config.toml
vocab_size = 8192
tie_embeddings = true
init_std_up = 0.0456
init_std_down = 0.0
beta1 = 0.9
weight_decay = 0.084
lr_head = 0.00833
schedule = "wsd"
decay_shape = "sqrt"
MLP neurons of a small language model. Each row is named by its layer, matrix (up: input weights) and neuron, and shows model dimensions 112-175. Each number is 128 + 32 x the weight over its row's rms, rounded and kept within 0 to 255.
A block is one neuron, or neurons of one layer that tend to fire together. After each block is what it responds to, as a language model described it from the Wikipedia text at the highest values.

L13.up13 [ 86 155 106 191 139 131 139  68 147 134 120 104  81 108 123 101 156 127  74 179 141  94 186 145 122 200 145 167 121 100 132 101 217  61  95 153 106 194 146 101  66  61 111  93  96 175 132 110 134 118 165 119 142 158 151 172 120 132  76 128 177  71 118  85]
L13.up195 [ 46 151 143 170  87 126 112  81 109 141  91  87 147 121 101 165  94 166 141 152 123 173  47 120 167 160  71 136  45 131 150 145 181 121  69 144 113 130 187  89  92 108  84 138 164 125 119 107 195 155 123 139 136 105 106 154 123 141  88 105 151  75 144 138]
L13.up357 [132  89 153 148 108 117 187 110 167 152 109 149 138 109 171 143 184 116 143 131 144 129 144 188 150 130 146 116 166 138 120  98 121 131  81 121 116 135  96 128 125 131 121  80 170 164 129  98 114 158 192  98  94  85 158 150 117 119  98 130 189 132  99  70]
L13.up364 [ 93 116 126 158 167 123 175 133 184 119 101 101 112 128 106 108 157 110 109 133 160  92 153 107  74 168  89 136 180 160 131  99 121 171  90 178 192 115 116 136 114 143 137  80 142 195  99 117 173 152 186  67 147 208 111 177  53 109 137 138 161  91 104 101]
L13.up467 [107  95  71 149 190 154 133 153 141 128 119 116 147 105  60 118 153  84  96 179 139 111 106 136 132 145 139  83  74  85 125 142 173 101 111 143 106 160 126  87 114 130 135  79 124 155 107 100 165 113 167 149 119 185 108 154  97 182 116 111 127  82 138 124]
L13.up593 [114 106 120 138 128 125 105  85 128 166 107 156  96 142 170 148 149  80  89 154 117  58 105 178 119 140 108 187 172  29 129 138 166  70 144 126 160 181 153 105 112  94 159  30 123 105 152 151 151  83 142  84 110 201 183 140 107 100  88 105 126  70 142 103]
L13.up595 [165 121 122  99 100 128 142 140 107 129 117 191 116 109  52 143 130  91 131 111 114 146  63 134 110 102 169 136 124 113 105 148  98 186 115 128 163 172 123  84 122 102 137  95 129 161 148 137 119 144 173 163 186 154 122 175 162 167 138 255 150 169 143 178]
L13.up615 [ 93 151 134 160 148 160 174  98 186 117 131  66 115 162 127 119 161 116 118 174 161  90 104 130 106 145 156 109 108  84 152 152 210 141 134 188 127 179 166  91  86 114 125  93 115 152 136 163 146 191 203 133 119 153  96 104 123 185 161 149 126 121 117 108]
Description: Clause-ending punctuation. Punctuation that ends a clause, mostly sentence-final periods and, most strongly, colons or opening quotes before a quotation or list, as in "described the film:", "replies:", "The victims are:".

L13.up46 [ 89 149 187 148 147 224 168 168  82 130 117  67  97 162 130 113 106 125 165 134  80 135  99 138  87 100 195 186 172 136 123 158 133  97 123 150 167 158 226 123 129 159 115 147 166 130 197 169 149 132 179  64 108 111 111 113 134 118 114 134 156 123  73 118]
L13.up185 [ 88 129 148 102 112 192 156 137 147 114  76 121 108 156 132 136  97 131 104 114 126 137 187 141 105 110 145 152 130 118 132 138 138 163 136 216 136 114 156 120 120  73 111 153 179 179 155 151 179 131 141  68 156  88 141 131 105 161  66 158 129 140 181  82]
L13.up298 [ 94 143 155 118  97 154 158 125 128  65  69 114 133 133 148 115 159 115  98 149 149 117 153 151 106 100 118 173 116  93 100 108 103 130 130 143 171 144 148 109  87 138 147 137 150 139 164 140 140 188 167  70 172 138 123 102 135 113 116  87 166 104 128  77]
L13.up379 [126 162 124 122 142 119 200 142 165 121  55  97 120 161  91 137 155 110  85 189 117  76 114 144  81 114 169 168 108 114 101 186 108 140 122 155 157  99 138 136  59  93 164 144  88 136 122 132 116  63  93 105 122 162 156 109 180 149 169 136 153 156 153  89]
L13.up401 [175 125 125  92 125 106 157 175  79  96 127 174 103 120 162 126  88 121 113 132 158 180 132 137 138 106 157 165 133 107 106 146 136  82 143 158 193 152 156 105 164 116 128 128 150 123 155  97 127 136 173 137 143 144 136 145 108 166 147 168 140  93 167 153]
L13.up447 [112 145 157 109 100 142 109 160  98  93  71  47 104 186 130 117 140 132 140 175 113 107 119 116 114 112 140 149 106 169 131 115 154 145  89 135 157 103 145 117 142 155  89 162  89 164 129 114 181 192 124 121 165 126 121  98  70  87 127 160 170 139 184 118]
L13.up666 [103 130 101 115 129 174 159 140 118  57 164  81 158  88  82 117 163 181  76 188 127 142 145 128  97 165 108 162 149 101 125 126 143 130 129 134 160 151 134  91 132 152 152 129 161 160  95 179  96 162 117 123 132 152  68 145 165  88  91 141 117 101 150  76]
L13.up703 [147 143  81  57 142 125  75 115 183 108 131 143  91 157  92 128 157 125 129 130 116 137 154 125 129  86 119 128 150  85 108 147 159 108  97 105 136 120 161 168 155 124 150 144 154 134 109 110 118 171 148 151 134 173  96 181 118 146 111 153 214  71 180 110]
Description: Indefinite article "a". The word "a" as an indefinite article right after a verb or preposition, as in "is a popular spot", "worked as a scout", "suffered a defeat".

L8.up153 [ 91 136 115  77 148 102 152  99 143 160  69 139  52 180 118 142 106  83 135 155 130  55  92  94 102 150  89 154 100 110 176 135 112  95  95 111  81 112  72  95  95  97 166  65 104 168 156 132 154 110  81 133 118 126 120 191 169 138 116 141  96 159 214 133]
L8.up362 [110 120 128 108 120 104 167 123 171 154 122 154 157 151 151 123 160 116 121 135 104  54  97 153 157 190 116 153 127  91 148 128 153 158 106  32 110 229  97 135 175 144 133 120 146 139  97 110 140 133  86 138 164 115 133 137 137 138 120 141 104 133 105 117]
L8.up487 [200  96 133 122  82 159  61  90 141 162 106 133  92 134 117 156 150  81 115 136 135  84 107 141 101 128 112 126 155  84 172 126 142 135  45 124 102 126 103 130 147 100 172 128 124 119 115 111 147 116 119 121 155 136 126 146 128 109 114 165 155 149 157 153]
L8.up504 [134 121 102 105 182  90 101 149 111 173 129 160 147 131  79  66 118 125 125 148 159  66 107 123 102 134  99 142 123 135 186 168 155  90  88 196  57 131 143  88 147  88 151  64 101 112 150 121 112 103 132 151  96 187 158 161 120 198 124 102  93  92 135 141]
L8.up620 [194 147  61 140 134 139 134 113 160 111 159 118  78 134 130 110 141 148 134 179  99  75 134 193 122 150 133 183 103 117 140 158 155  98 136 115  70 148 113  89 102 130 113 112  77 162 132 116 207 112 114 128 143 151 166 140 129  84 107 122  57 130 156 136]
L8.up651 [136 133  64 128 105 111 126 149 117 114  61  85 122 113  93 102  92 106  91 183 126  86 110 142 116  97 105 174 108  78 149 162 153  84  61 153 106 152 106 134 145 146 170 152 138 121 107  84 116 155 147 127 137 163 112 174 105  84  94 126 153 110 193 111]
L8.up679 [116  99  78 123 115  98 134  92 172 126 131 172 106 110  90 113 173  88 133 203 103 120 120 150  96 108 131 183 134 141 142  97 120 116 100 127  95 161 142  44  69 140 129 178 112 147 180 130 191 124 141 134 128 114 121 142 150  76  64 142 108 141 118 104]
L8.up721 [175 116  76 120 158 136  97 138  96 145  70  68 147 165 113 131 145  93 140 191 114  65 148 155  83 142 128 176 166 108 172 149 142  72  86 190 115 121 135  87  76  58 134 103 112 152  83 115 154 104 122 110 119 193 135 140 137 165  47 108 112  54 124 137]
Description: Opening quotes, paragraph breaks. Opening quotation marks before quoted titles, speech, or scare-quoted phrases (e.g. "Drowning", "lucky feeling"), plus paragraph breaks after sentences or section headings.

L8.up285 [129 138 136 170 126 133 152  87 156 127 123 145  68 159 124  90  91 100 109 165 123 127 145 144  92 118 178 170 159  89  90 121 164 121 119 119 120 146 160  73  89 145 111  99  92 118  97 139 135 107 134  91  76 137  89 131 162 143 109 201 145  61 116 106]
L8.up436 [148  87  81 156 123 128 144 106 133  91  46 171  94  74 114  70 139 116  97 133 135 141  98 132 116 115 185 131 123 133 145 137 162  74 117 139 150 139 174  76 112  83 150 128 149 145 118  91 237 154 150 109 129 129 123 132 158 138 152 179 191 114 191  86]
L8.up454 [142 123 156 103 137 176 148  90  90 117  97 142  97 152  86  70 118 120 107 170 167 110 157 196 122 131 167 156 148 120 117 137 135 139 152 211 132 117 163 111  80  94 126  91 106 161 149 196 134  89 104  73 157 131 108 100 126 161 129 168 145  87 126  87]
L8.up502 [123  67 122 124 120 138 128 153 155 180  96 199  73 123 112  83 149 104  60 150 123 126 106 152  73 193  99 184  96 144 112 144 156 138  93 167 113 112 128  79 134 106 148 193 130 178 144 184 112 169  91 121 120 161 103  90 135 107 108 133 130  86 166  68]
L8.up588 [ 60 142 156 115 153  91 188 111 177 111 117 170 129 135 154 143 144 149  69 205  66 115 137 137 130 115 191 146 129 113 149  98 137  93  56 179 141 119 116 112  78 178 126 135  97 179 114 144 108  87 154 113 112 133 112 124 118 117  96 134 171 152  93 149]
L8.up640 [148  78  71 122 115 166 169 118  97  99 121 153  97  87 157 152 121  99  86 152 128  88  94 157 164 200 127 180  79  91 149 126 119 122 140 136 114 110 114 137 128  69 134 120 134  93 121 122 138 156 117 119 143 124 130 151 124 110 169 164 161  94 155 131]
L8.up676 [114 168 112 138 120 129  89  89  78 112 140 123  76 129  89  75 122 112  98 131 109 111  86 148 110 148 169 203 131 100 138 141 136 139 154 130 100 145 132 124 105  73 104 138 150 145  98 133 220 135  89 122 152 209 105 100 135 136  91 148 166 112 203  91]
L8.up717 [112 134 122 147 130 127 134 175 124 126 134 120  72 186  64 119  78 130 100  84 179 101 146 166  61 143  86 165 137  85 165 122 145 114 153 118  71 115 164  82 108 151 127  80 103 141 173 201 180 106 101 117  95 151 105  96 112 142 158 130 134  85 142  95]
Description: Article a and section markers. Mostly the article a after verbs or prepositions (signed a, as a, after a) and the first = of section headings after a blank line; also been after had/has.